config = dict(
    positions='learned',
    qk_norm=False,
    attn_scale=0.0884,
    init_std_up=0.0152,
    lr=0.000706,
    decay_shape='linear',
    train_tokens=900600000,
    dataset='wikipedia_en',
)
MLP neurons of a small language model. Each row is named by its layer, matrix (up: input weights) and neuron, and shows model dimensions 112-207. Each number is 200 + 20 x the weight over its row's rms, rounded and kept within 0 to 999.
Before each neuron's rows, "fires on" lists the tokens most often at its 100 highest values on Wikipedia text that the model never trained on.

fires on: "=", "-", "|"
L4.up1065,165,215,202,162,204,201,207,217,203,191,227,200,208,205,189,197,214,220,226,218,204,225,227,220,220,171,182,191,170,190,221,210,213,198,182,199,210,132,215,174,192,191,209,206,200,205,197,224,198,190,195,173,172,156,216,192,210,173,184,198,198,200,191,191,201,232,194,195,231,197,190,211,174,184,202,200,200,219,221,179,222,195,232,195,203,202,234,244,208,170,197,207,216,172,179,164

fires on: "=", ":", " for"
L3.up264,222,206,195,185,202,199,220,189,244,188,220,225,196,228,203,170,187,228,226,189,188,174,233,208,232,227,193,194,192,193,189,185,202,209,206,213,193,183,188,215,187,232,224,218,160,210,187,202,152,227,184,205,201,191,191,192,204,201,214,159,165,178,208,204,197,206,220,172,188,168,234,189,173,247,198,189,226,153,213,250,200,207,186,208,204,208,184,167,219,166,194,180,165,187,178,154

fires on: "15", "18", "17", "19", "16", "–"
L3.up1649,186,207,207,181,224,190,231,175,220,205,213,190,199,216,188,211,229,201,198,233,230,187,173,181,181,185,220,200,172,193,205,230,170,211,203,203,156,228,176,194,204,223,206,206,170,202,182,207,174,219,201,209,209,230,189,201,192,182,150,197,161,231,203,197,172,166,201,211,204,196,215,200,182,187,189,206,208,193,229,219,237,187,160,222,188,162,194,210,205,190,213,208,200,212,210,225

fires on: " (", ":", ",", " than", " •"
L3.up607,206,167,237,191,186,208,198,197,217,181,202,216,190,213,187,203,198,198,208,203,223,197,179,223,211,217,194,163,202,173,194,184,210,191,207,179,211,185,203,168,191,164,220,179,160,201,194,203,176,194,194,186,210,191,185,208,164,192,199,201,199,237,186,206,188,200,220,210,170,228,237,205,213,229,230,207,228,218,196,237,226,190,241,189,200,186,176,195,219,181,191,178,203,174,222,202

fires on: ":", "\n", " from", ";"
L3.up662,213,198,211,199,211,215,216,236,239,188,194,220,211,218,198,181,177,191,178,187,194,217,176,214,212,190,184,207,222,199,186,194,209,201,160,214,171,182,182,163,195,212,203,192,183,175,174,200,181,222,204,215,181,181,192,171,198,213,164,218,167,174,212,215,193,193,189,228,201,228,227,199,203,200,166,200,220,177,201,221,184,211,201,235,198,197,248,213,214,184,224,163,202,170,220,196

fires on: "\n", "  ", " |", " Rank"
L4.up156,200,188,188,199,203,197,180,182,203,191,196,210,163,234,202,195,188,214,202,195,182,203,207,218,225,205,199,177,163,205,207,220,204,202,213,188,192,205,200,183,201,217,139,229,250,171,212,185,206,219,209,227,210,205,207,205,166,198,194,223,214,241,188,185,204,212,212,191,151,174,238,201,207,227,193,178,203,206,152,204,198,208,215,192,206,196,207,164,184,224,177,201,192,187,207,190

fires on: ".", "S", " States", " US"
L4.up914,191,163,234,211,179,215,215,188,263,208,194,191,188,179,201,207,161,196,223,210,226,192,207,226,183,205,199,209,202,194,195,182,132,188,191,213,183,192,202,202,182,213,228,221,195,234,156,183,179,220,204,235,196,194,189,189,207,182,201,216,179,180,187,183,177,175,227,194,218,225,198,224,182,174,181,224,172,200,174,217,252,175,166,233,168,174,183,194,201,224,209,176,236,223,175,203

fires on: " |", "  "
L4.up1505,244,208,192,190,198,200,253,204,218,187,149,192,174,198,210,214,207,233,221,184,195,152,211,205,218,196,181,217,194,194,210,200,215,195,183,174,188,197,155,177,192,192,178,202,217,223,218,198,219,212,176,220,201,201,206,188,185,174,206,169,246,216,195,210,199,233,217,223,200,186,220,230,201,190,215,194,194,181,162,203,200,195,200,209,185,182,181,193,183,220,219,230,202,194,163,218

fires on: "-", "="
L4.up1158,210,261,149,203,226,205,198,152,222,199,189,171,208,218,198,215,201,213,195,204,170,179,192,186,189,204,180,194,226,223,203,216,164,164,191,229,189,175,186,199,215,202,217,217,201,217,147,181,195,204,214,209,186,223,167,221,186,186,209,203,202,178,195,174,169,177,204,183,187,200,223,186,208,175,200,164,201,187,148,206,219,200,182,220,162,194,187,179,190,184,241,187,226,197,197,204

fires on: ",", " was", " is", "\n\n", " has", " have"
L4.up2010,218,177,175,206,225,172,179,200,181,147,190,179,221,238,220,216,198,207,200,174,205,197,184,206,226,188,196,185,181,212,204,204,177,202,188,179,229,194,186,168,176,229,174,180,194,180,199,182,197,180,198,193,213,189,191,183,181,207,211,200,205,233,192,188,207,220,211,198,176,197,216,205,229,156,202,232,215,180,202,217,211,220,175,175,213,184,166,207,181,205,210,213,217,206,183,185

fires on: ".", " |"
L3.up513,219,171,237,165,181,186,204,197,230,211,210,211,170,161,175,222,205,220,238,220,239,210,207,198,187,189,206,208,213,197,189,222,186,196,177,193,187,187,162,193,192,169,191,236,200,211,217,197,199,219,184,197,200,193,213,221,189,156,192,183,188,237,208,226,121,181,224,191,218,200,201,208,156,211,241,231,190,185,181,206,215,199,183,194,180,171,192,200,205,201,222,195,181,194,171,166

fires on: " |", "|", " 0", " 1", "5"
L4.up1856,213,186,203,227,189,212,195,201,228,211,260,194,211,198,197,200,155,227,193,183,199,187,203,178,202,190,194,232,237,201,194,214,198,208,187,210,206,198,179,195,197,176,242,201,232,235,181,202,179,173,168,184,192,171,199,185,195,195,167,212,215,205,182,196,175,201,156,222,193,184,194,165,158,187,156,158,177,191,183,199,205,186,182,237,204,205,185,209,224,190,248,193,221,204,219,213

fires on: ",", " (", "-", " –", "D"
L4.up1249,205,198,219,227,269,195,194,172,165,210,188,198,199,223,202,188,205,202,204,142,230,172,231,181,250,160,214,185,179,213,196,200,208,194,202,210,162,182,204,181,162,174,180,208,220,185,149,174,222,181,213,205,197,253,239,181,152,175,199,192,159,209,196,208,157,205,243,239,204,194,240,217,223,197,184,203,212,235,192,196,201,194,204,201,192,174,192,151,178,210,229,177,228,199,213,212

fires on: ":", "-", "\n", " Language"
L3.up81,217,171,192,178,218,215,224,250,210,190,225,222,193,201,188,173,194,224,168,162,192,228,209,213,210,229,205,189,214,214,198,208,191,193,179,187,204,175,160,165,198,186,197,202,156,175,173,164,180,220,247,210,198,217,190,190,191,228,176,178,180,200,191,210,146,234,209,238,176,194,238,193,218,232,192,221,212,212,237,225,193,195,213,187,193,173,201,190,209,164,203,191,177,179,210,171

fires on: " |", "n", ",", "'", " 2", " ("
L3.up412,220,214,213,191,194,196,200,217,253,240,186,221,177,214,214,203,202,188,228,202,252,193,172,211,175,145,201,186,216,162,205,202,207,236,202,182,203,207,200,183,201,154,194,218,232,216,196,206,190,190,151,178,201,225,221,156,201,180,151,190,193,219,210,172,174,143,202,203,179,191,164,274,179,194,211,223,197,197,210,207,187,159,221,219,215,173,183,219,242,195,168,196,195,222,207,182

fires on: "-", ":", "/", " code", " Area"
L4.up1023,185,196,163,214,208,218,179,248,226,185,214,231,199,205,188,169,192,217,194,174,190,216,201,231,199,199,215,201,202,229,194,208,237,211,218,216,175,218,171,189,180,203,178,172,175,198,193,186,139,194,252,180,180,178,191,187,186,212,180,223,180,197,190,220,175,224,193,214,224,195,176,228,207,215,202,229,198,195,201,230,194,175,193,221,199,171,171,190,208,179,216,197,189,173,167,177

fires on: " |", " =", ";"
L4.up238,231,229,183,192,215,196,193,202,247,186,210,225,183,225,205,217,174,252,208,151,198,172,214,192,224,202,187,206,205,191,204,185,241,204,209,162,193,183,180,159,227,216,185,173,219,198,179,199,200,201,185,199,207,184,216,196,180,192,202,167,218,195,194,229,194,196,226,217,187,226,222,215,192,212,173,177,187,232,193,200,233,193,223,223,205,186,167,198,186,197,169,227,188,239,218,194

fires on: " (", ",", "(", " including", " such", "\n"
L4.up1452,197,187,205,177,210,203,203,197,199,188,191,204,186,189,185,186,255,190,216,215,209,196,191,207,212,190,213,196,216,162,215,195,237,188,205,212,183,196,185,191,186,188,213,230,178,187,192,185,207,174,223,179,241,213,214,204,166,186,179,174,188,222,194,211,178,207,199,194,198,192,219,209,205,217,197,195,266,215,197,217,181,200,206,187,189,193,200,198,226,193,187,175,166,186,190,193

fires on: ".", ":"
L4.up1370,209,183,220,203,186,176,206,208,219,202,200,198,197,185,199,168,253,203,212,196,207,189,219,201,166,194,199,222,217,198,183,215,217,202,175,221,175,188,178,180,178,202,177,212,224,198,206,194,168,195,243,191,177,259,191,202,213,172,170,222,161,221,184,208,172,200,213,223,221,208,197,221,153,179,231,201,214,211,205,219,251,199,174,222,174,180,199,181,213,188,250,181,227,190,192,172

fires on: " \"", " “", " He", ":"
L3.up1233,212,223,198,191,202,174,207,186,207,229,190,195,184,209,160,177,218,206,223,212,234,187,194,191,179,205,208,201,238,185,202,224,231,200,172,199,196,198,255,189,193,206,198,229,232,192,193,212,171,216,200,221,214,188,192,172,187,180,179,173,188,180,218,229,186,203,191,149,211,201,213,191,193,196,171,199,210,217,165,199,224,207,188,222,198,183,202,201,226,208,242,190,210,195,184,207

fires on: " |", "|"
L3.up40,245,195,223,206,220,178,234,195,227,180,239,211,202,190,207,155,185,201,171,174,223,212,175,193,187,193,227,191,209,222,181,223,184,195,152,222,196,208,229,215,215,165,209,202,229,223,206,173,195,186,213,198,244,199,181,189,173,170,193,174,180,196,199,222,196,182,180,186,206,195,207,196,175,182,201,180,231,193,161,234,215,168,182,196,188,172,188,204,213,167,235,203,186,192,204,229

fires on: ")", "(", " (", "-"
L3.up1697,193,193,196,192,179,211,182,214,223,189,234,188,176,194,201,177,183,199,232,183,207,207,193,229,192,216,193,189,188,195,168,206,205,202,250,217,187,194,207,179,208,186,207,230,190,203,209,198,192,169,210,183,214,203,184,208,180,226,189,182,164,158,206,217,161,228,197,219,168,179,227,197,174,226,178,201,219,212,209,207,173,212,219,235,166,177,217,201,211,188,186,203,213,208,183,195

fires on: "|", " |", "°", "\n"
L4.up51,210,200,188,179,173,194,225,228,208,211,232,177,178,198,169,178,195,205,191,187,208,208,218,216,202,214,201,177,206,207,195,231,209,194,127,224,190,184,209,201,224,175,193,166,202,234,231,201,175,198,246,186,231,212,194,176,193,198,226,171,153,227,194,197,172,205,180,196,160,208,211,190,201,176,202,211,217,209,190,212,202,168,173,221,174,204,212,187,219,157,180,170,186,182,185,201

fires on: "e", "ing", "n", "ee", "te", "d"
L4.up1456,231,194,193,209,212,240,189,228,189,213,186,213,233,202,195,187,212,223,202,186,226,182,244,175,185,214,191,216,180,184,186,216,194,215,204,209,206,206,242,205,165,196,182,182,188,234,187,204,166,213,198,225,170,191,221,216,167,199,215,177,195,160,194,199,180,201,220,194,191,214,180,228,195,160,203,186,205,177,245,193,177,206,150,225,176,196,154,200,217,208,175,258,179,189,157,204

fires on: "=", " =", "s"
L3.up731,207,227,180,209,214,199,197,179,167,170,180,173,213,207,236,193,206,237,206,200,174,199,182,193,210,207,201,190,179,180,228,210,180,201,213,224,177,197,195,192,194,216,206,195,181,219,156,190,217,185,176,185,201,236,179,186,207,174,225,278,210,207,157,205,211,190,213,199,202,219,213,233,179,212,242,193,221,195,184,201,193,189,205,196,182,192,197,173,189,183,187,214,199,204,215,197

fires on: "\n", ",", ";", "|", " and"
L4.up36,170,215,193,163,168,212,191,215,196,200,200,204,195,218,178,199,266,196,248,207,221,214,206,194,236,193,206,180,177,181,201,185,207,213,211,199,208,191,214,192,204,192,178,248,217,189,209,170,235,181,190,217,235,204,246,196,168,180,176,189,210,224,201,196,199,221,210,203,187,194,190,185,216,207,178,210,250,227,193,210,190,220,198,197,218,192,216,183,215,207,197,220,189,219,224,208

fires on: " had", " have", " family", " has", " having"
L3.up1075,209,232,156,213,210,190,217,216,161,207,208,221,212,214,204,221,208,219,191,158,188,207,231,175,200,181,199,181,177,173,206,212,199,198,189,219,177,188,207,199,211,228,185,168,221,187,199,235,141,180,203,184,221,167,214,164,182,201,199,225,192,203,174,217,203,219,225,202,179,192,221,217,202,186,186,193,193,222,186,222,188,199,213,171,206,198,183,213,224,205,239,213,239,194,184,209

fires on: "be", " We", "Be", " be", " Be", "We"
L3.up1771,231,209,262,214,196,165,210,198,197,195,230,177,184,214,161,196,226,199,189,201,214,244,192,189,167,197,201,217,218,217,208,218,185,180,214,214,203,221,194,182,263,203,189,220,179,211,191,194,235,203,206,199,209,223,193,140,192,184,209,194,196,188,191,208,193,187,176,254,169,177,197,205,218,227,170,242,231,204,234,200,220,199,191,201,216,177,219,205,175,211,212,191,177,205,235,205

fires on: "be", " be", " cre", " Cre", "Be", " we"
L4.up245,194,177,189,216,197,161,196,222,165,196,172,197,191,231,198,244,232,202,203,194,244,221,244,216,181,164,185,261,207,161,203,214,204,219,251,198,202,184,182,194,206,209,221,212,209,217,208,205,211,224,198,192,197,210,188,154,208,186,218,208,209,239,195,186,175,199,228,215,165,170,220,238,185,170,183,206,216,205,269,180,227,175,217,216,231,190,216,207,161,195,201,211,191,232,207,213

fires on: "-", "\n\n", " Country", "|", " other", " since"
L3.up9,231,230,243,169,204,223,244,226,226,188,181,232,233,191,202,200,184,199,228,181,224,217,190,219,191,207,175,188,220,200,209,191,198,193,192,218,191,145,164,174,187,212,173,235,213,247,190,220,190,196,219,180,253,188,185,188,175,219,218,170,174,192,185,209,223,194,176,185,180,201,211,217,184,195,237,229,227,199,230,234,194,221,190,189,201,193,180,196,219,200,196,175,183,196,173,169

fires on: " \"", " '", "—", " ‘", " “"
L3.up501,211,197,184,212,235,194,185,178,191,191,205,190,184,226,189,214,222,212,211,176,219,196,181,208,223,185,199,180,200,181,222,203,213,186,204,207,190,209,238,182,189,202,207,215,251,212,177,148,222,185,197,212,213,171,200,172,185,207,166,195,197,180,211,189,184,204,223,170,181,234,219,200,222,176,187,185,208,201,190,200,162,212,200,212,188,181,226,158,174,203,234,190,234,214,205,199

fires on: "zi", "vi", "oni", "ali", "ini", "avi"
L4.up1870,192,193,144,188,234,194,230,165,228,226,214,202,209,211,197,233,215,204,210,172,202,206,186,163,184,222,197,161,168,203,199,194,222,208,199,168,193,187,213,185,199,139,195,216,193,215,176,226,206,207,196,191,156,194,195,181,212,219,179,179,192,252,188,202,184,188,222,216,192,182,216,207,206,181,194,177,221,207,213,214,249,208,208,194,165,170,201,159,186,202,216,179,167,184,199,204

fires on: " (", "19", "born", "18", " married"
L3.up1872,225,203,205,224,236,193,214,162,185,200,218,199,172,178,198,196,200,223,190,211,202,170,202,195,207,198,222,210,207,178,207,245,183,186,196,180,157,202,208,202,208,211,206,227,156,198,186,199,193,189,194,169,204,250,204,210,197,167,168,207,184,218,197,195,215,200,207,223,186,192,226,224,211,183,209,181,193,216,213,250,246,178,173,201,202,186,201,196,222,212,176,222,191,180,188,217

fires on: ".", "'"
L4.up910,219,178,246,194,175,178,225,174,218,208,198,209,185,165,194,232,186,220,235,195,225,181,215,185,187,197,187,208,198,208,192,213,172,225,169,190,157,201,207,211,173,222,203,190,188,201,201,199,184,175,199,214,197,219,194,214,199,156,184,185,181,220,183,181,172,184,204,192,237,201,191,225,174,181,193,208,211,221,191,222,271,197,173,206,183,162,188,219,219,220,217,182,212,194,171,178

fires on: " (", ")", ",", "–", "-"
L3.up1861,214,216,214,189,227,200,212,190,196,210,234,201,169,204,190,205,252,171,234,243,208,152,198,179,198,189,201,195,179,189,205,224,206,201,227,214,188,181,183,233,190,205,175,219,195,196,164,201,164,171,162,172,229,208,173,212,174,169,184,227,189,229,206,207,191,192,205,212,202,208,245,247,249,201,202,202,197,212,236,206,195,194,208,202,194,196,236,200,207,202,211,193,212,200,211,181

fires on: " |", ";", "-", " ("
L4.up1774,176,178,209,229,240,220,206,213,175,202,191,216,195,217,212,257,224,200,221,193,174,221,188,200,161,164,225,200,220,143,201,210,221,193,206,199,199,166,178,208,181,160,200,230,244,201,169,206,175,198,218,166,174,234,224,212,203,183,176,214,181,209,190,197,168,195,176,200,178,181,233,214,180,203,248,150,203,161,208,202,179,220,202,214,170,213,213,189,173,180,191,238,191,191,239,214

fires on: " with", " have", "'", " its", " Qualification"
L4.up684,169,209,221,237,196,184,197,219,175,201,165,205,181,188,181,189,209,207,208,209,197,230,237,185,233,197,211,233,197,207,202,215,217,187,199,171,192,204,189,216,194,221,164,207,204,180,194,188,181,231,209,165,166,202,217,182,192,182,216,186,171,224,200,188,206,192,178,205,203,225,228,231,183,200,217,205,212,192,228,215,221,174,217,171,191,209,223,220,169,203,220,195,203,199,205,218

fires on: "  ", " (", " |", " or", ")"
L4.up1830,197,212,179,185,228,170,163,222,186,242,176,216,181,208,211,219,208,216,230,232,230,237,179,191,173,185,201,188,218,171,203,204,228,199,184,170,181,195,189,181,194,190,150,222,222,210,188,237,209,211,174,171,211,224,196,201,183,199,213,208,243,236,204,165,182,167,188,177,151,184,217,222,231,191,218,195,237,175,186,192,193,206,240,201,204,190,198,156,235,211,180,206,195,226,217,197

fires on: "  ", "|", " ±"
L3.up279,217,220,216,233,212,195,211,195,237,192,180,191,190,203,210,215,182,236,247,194,250,183,218,212,219,195,199,222,200,210,209,204,208,203,199,206,167,182,187,128,209,181,223,196,209,203,230,179,230,203,184,159,161,213,232,163,193,212,218,188,209,192,201,196,195,203,185,189,208,184,230,228,181,180,188,186,153,206,204,177,211,208,232,192,192,181,199,212,147,182,180,204,233,206,214,230

fires on: ")", "s", " by", "t", "k", "ist"
L4.up721,215,205,234,236,189,162,224,190,170,211,202,236,212,215,191,190,198,219,171,204,204,206,193,203,227,190,203,212,181,212,207,227,183,201,199,194,178,172,190,186,194,220,192,188,202,229,175,192,200,201,181,165,210,222,215,188,164,186,170,245,216,243,189,201,193,202,171,213,179,226,198,210,215,195,201,204,221,211,154,226,178,217,201,190,206,185,210,168,201,226,191,173,183,202,209,191

fires on: " |", "°", ":"
L3.up1895,213,224,204,192,158,230,230,249,224,211,241,220,168,167,187,181,170,180,210,156,244,203,215,177,204,185,216,205,223,210,198,227,192,188,173,194,183,181,213,179,217,227,224,188,210,217,245,191,152,209,215,191,195,178,207,178,167,175,208,185,167,201,183,217,198,217,245,216,208,231,236,199,185,190,212,194,187,197,189,209,211,190,171,210,198,199,194,230,213,184,243,197,176,174,203,228

fires on: ",", " song", " Ref", " track", " with"
L4.up1115,215,204,172,212,176,217,220,198,229,206,233,196,159,227,205,239,182,203,243,208,190,193,241,195,176,184,235,204,206,123,208,204,210,212,230,165,201,189,165,208,173,232,186,223,176,212,223,214,204,239,143,205,193,189,219,228,211,156,177,186,225,229,189,223,179,183,251,201,194,230,221,210,223,169,204,202,211,213,248,207,195,178,200,222,207,171,186,220,222,195,199,191,200,198,188,179

fires on: " |", " 0", " an", " a"
L3.up1815,226,175,232,182,217,194,206,203,241,184,206,243,213,203,201,189,165,204,196,190,234,207,175,148,181,182,231,235,200,183,203,193,206,184,224,222,175,209,217,184,217,181,219,189,222,187,183,205,186,182,217,172,194,190,193,184,174,217,147,219,173,180,194,212,164,191,184,205,189,234,166,226,168,174,141,225,211,190,214,198,214,192,181,245,190,195,249,224,204,193,191,245,220,186,232,216

fires on: " m", "0", ".", " p", "5"
L3.up7,231,209,200,160,218,237,262,208,207,219,225,215,208,182,205,189,192,184,233,181,219,196,202,223,243,172,227,209,164,198,207,212,194,218,160,203,178,211,193,173,178,182,202,216,196,233,207,195,177,234,186,208,170,178,212,211,196,201,179,189,186,217,209,216,175,203,192,211,186,205,207,178,195,221,201,167,146,196,222,235,216,204,233,180,213,189,179,226,215,181,122,222,198,141,205,196

fires on: ")", "L", "I", "W", "Y", "("
L4.up1599,162,191,205,192,223,225,193,198,223,215,227,185,158,172,200,213,182,197,177,202,210,206,216,192,187,213,210,161,199,192,193,214,216,188,202,193,185,191,208,184,198,219,203,180,225,211,180,204,160,217,225,173,186,208,207,227,180,198,186,172,173,204,187,193,159,239,255,210,163,179,209,229,177,219,198,191,198,206,202,209,217,208,189,219,158,194,207,217,226,180,234,199,229,180,201,226

fires on: " |", "|"
L4.up1194,202,205,183,229,187,196,203,178,183,196,245,166,201,201,201,208,183,204,218,197,211,182,183,177,185,204,218,203,200,201,195,214,184,219,200,222,192,220,214,195,195,175,215,190,237,244,203,214,188,181,200,213,207,203,217,154,206,214,156,202,202,182,186,200,176,216,160,197,195,226,190,205,179,191,185,185,151,200,208,199,251,187,161,253,174,199,214,226,209,198,216,200,218,214,215,202

fires on: "-", " song", " single", " first", " time", " Length"
L3.up1330,198,208,187,214,206,200,189,231,201,214,202,188,198,206,184,199,218,216,222,204,201,244,221,208,204,184,194,200,181,160,213,202,227,226,182,198,178,180,186,170,172,218,187,221,204,246,209,193,215,193,213,192,193,162,195,233,191,157,188,193,220,221,204,193,202,182,190,230,210,234,188,230,236,196,195,198,219,223,238,188,212,195,232,184,222,192,180,200,194,175,208,198,219,159,183,176

fires on: "="
L4.up1204,231,202,188,213,212,203,198,183,161,155,204,178,217,228,221,209,177,234,180,200,171,215,173,168,221,223,198,205,209,192,170,224,194,221,195,229,200,196,227,184,219,215,200,177,214,252,184,208,195,219,195,192,190,228,198,197,191,211,198,223,210,225,195,192,206,246,184,185,177,230,214,200,203,170,198,148,188,216,196,204,244,203,174,202,162,225,211,194,202,194,227,219,221,193,198,228

fires on: ".", "O", "-", "A", "B", "L"
L4.up151,193,201,257,199,195,187,223,201,202,221,208,188,204,165,200,213,195,196,223,185,213,186,209,195,204,218,182,205,222,218,178,200,194,200,180,242,164,176,210,194,216,199,203,229,193,198,217,226,184,214,213,211,191,206,217,201,204,185,216,180,193,205,188,177,161,201,239,177,217,187,185,219,175,143,211,214,171,200,190,204,267,214,184,208,152,159,181,188,190,217,220,169,201,215,184,195

fires on: " |", " 0"
L3.up821,231,182,234,243,229,185,235,201,221,202,258,188,182,205,216,172,172,209,196,194,219,204,183,148,192,205,221,217,204,214,212,222,191,191,183,220,181,213,173,182,227,195,222,167,211,242,202,185,219,186,216,184,215,224,190,173,189,195,210,208,192,198,165,188,187,221,179,212,184,224,223,161,171,207,184,169,194,213,183,210,224,190,153,214,229,196,195,237,243,172,227,221,216,206,226,200

fires on: " |"
L4.up922,205,206,204,216,201,204,216,167,205,207,245,171,202,192,199,222,193,214,223,208,213,173,182,196,192,187,229,200,182,192,186,186,208,210,227,210,193,192,207,184,190,209,216,215,214,254,216,211,183,206,191,214,184,212,216,187,219,191,181,195,192,186,179,222,155,214,183,217,219,211,196,192,159,204,240,180,170,190,187,188,224,191,183,248,186,194,213,229,244,204,207,184,240,218,192,173

fires on: "-", ";", " available", " ("
L3.up423,182,215,216,188,189,220,208,163,245,204,224,223,206,190,181,205,198,218,195,230,198,197,223,220,222,223,197,197,223,164,192,215,194,178,224,161,194,175,180,201,191,192,194,210,199,214,220,198,166,174,187,161,249,179,200,200,163,169,213,190,177,174,233,190,209,192,213,206,163,194,197,220,211,217,185,171,197,195,205,248,209,185,235,200,175,186,150,203,197,196,200,191,190,185,199,219

fires on: " |", "|", "  ", " ("
L4.up882,209,228,180,179,216,213,218,188,219,197,205,174,215,217,190,242,207,218,225,190,211,192,205,213,200,185,203,189,195,169,199,208,231,199,182,187,175,178,166,127,211,189,169,207,199,180,204,199,211,238,198,174,192,220,244,197,182,198,188,171,212,226,195,225,202,194,239,205,176,208,188,232,205,167,210,196,168,197,193,220,207,213,213,181,202,208,215,196,191,200,178,189,196,211,198,216

fires on: " (", ",", " Japanese", "born", " Country", " a"
L4.up1586,217,203,188,201,196,224,207,231,222,229,182,218,158,176,189,190,227,173,172,203,229,188,205,175,186,178,200,212,171,195,215,226,200,195,205,211,176,185,170,208,205,200,185,200,188,210,195,171,173,161,179,169,238,225,173,215,183,198,226,176,207,235,198,190,207,183,207,229,181,203,232,221,233,216,226,190,202,229,197,209,178,219,175,186,183,200,218,172,189,194,192,216,206,171,211,188

fires on: "\n\n", "-", " Website"
L4.up1103,206,164,232,168,222,223,250,229,215,182,166,228,209,206,204,194,224,206,217,199,191,235,195,238,210,149,202,194,186,211,203,208,219,195,191,191,176,179,165,213,175,161,172,213,187,221,212,169,183,202,240,196,206,189,200,207,188,195,173,183,169,211,186,214,211,192,179,223,205,185,222,219,207,178,193,208,233,188,235,211,209,187,213,213,190,196,211,217,228,181,184,174,180,191,198,153

fires on: "19", " was", "18", " time", " plays"
L3.up526,209,187,202,184,213,193,213,186,220,175,217,222,174,204,217,206,220,242,208,192,200,166,204,218,169,226,194,219,184,176,215,225,195,226,181,225,168,216,209,202,197,197,177,221,183,213,192,188,193,206,202,218,227,239,210,218,200,171,199,227,173,197,221,203,188,192,218,238,198,199,196,232,186,222,176,211,213,188,201,204,205,199,193,205,201,198,191,175,216,209,184,182,213,173,170,208

fires on: " Ed", " Dan", " Mad", " Ron", " Ken", " Pat"
L4.up376,197,199,207,214,221,247,226,196,191,233,187,193,185,184,194,220,209,201,212,214,232,180,230,197,209,168,203,236,169,176,212,207,206,193,212,222,213,190,225,188,229,166,180,189,208,211,175,218,203,198,172,196,196,218,192,197,173,190,198,205,223,242,187,208,191,168,216,197,202,229,208,175,197,202,188,204,207,211,266,191,183,199,164,226,182,181,236,214,222,191,197,188,200,183,226,181

fires on: " |", ",", " (", "'"
L4.up1251,215,206,216,175,211,169,182,186,180,178,175,172,193,243,205,211,205,229,194,196,216,195,190,211,218,195,208,163,224,213,224,206,195,217,191,194,213,152,203,150,210,209,176,163,259,232,177,164,204,224,213,164,198,214,206,191,186,185,228,200,214,205,201,201,178,160,219,241,161,184,211,213,233,172,203,204,213,210,224,208,172,218,204,185,221,191,182,209,171,244,219,188,234,181,200,184

fires on: "=", "-", "|", "\n\n"
L3.up961,217,215,199,182,210,192,211,194,176,186,189,220,190,174,220,226,208,189,207,219,213,210,189,220,179,197,223,205,189,220,228,199,182,209,153,190,185,187,212,199,205,185,196,223,176,187,151,188,179,210,212,152,227,240,178,168,222,189,200,258,205,209,202,204,181,185,185,214,192,183,202,215,204,171,217,197,211,190,203,209,200,187,212,174,172,187,213,185,173,204,169,203,188,165,205,203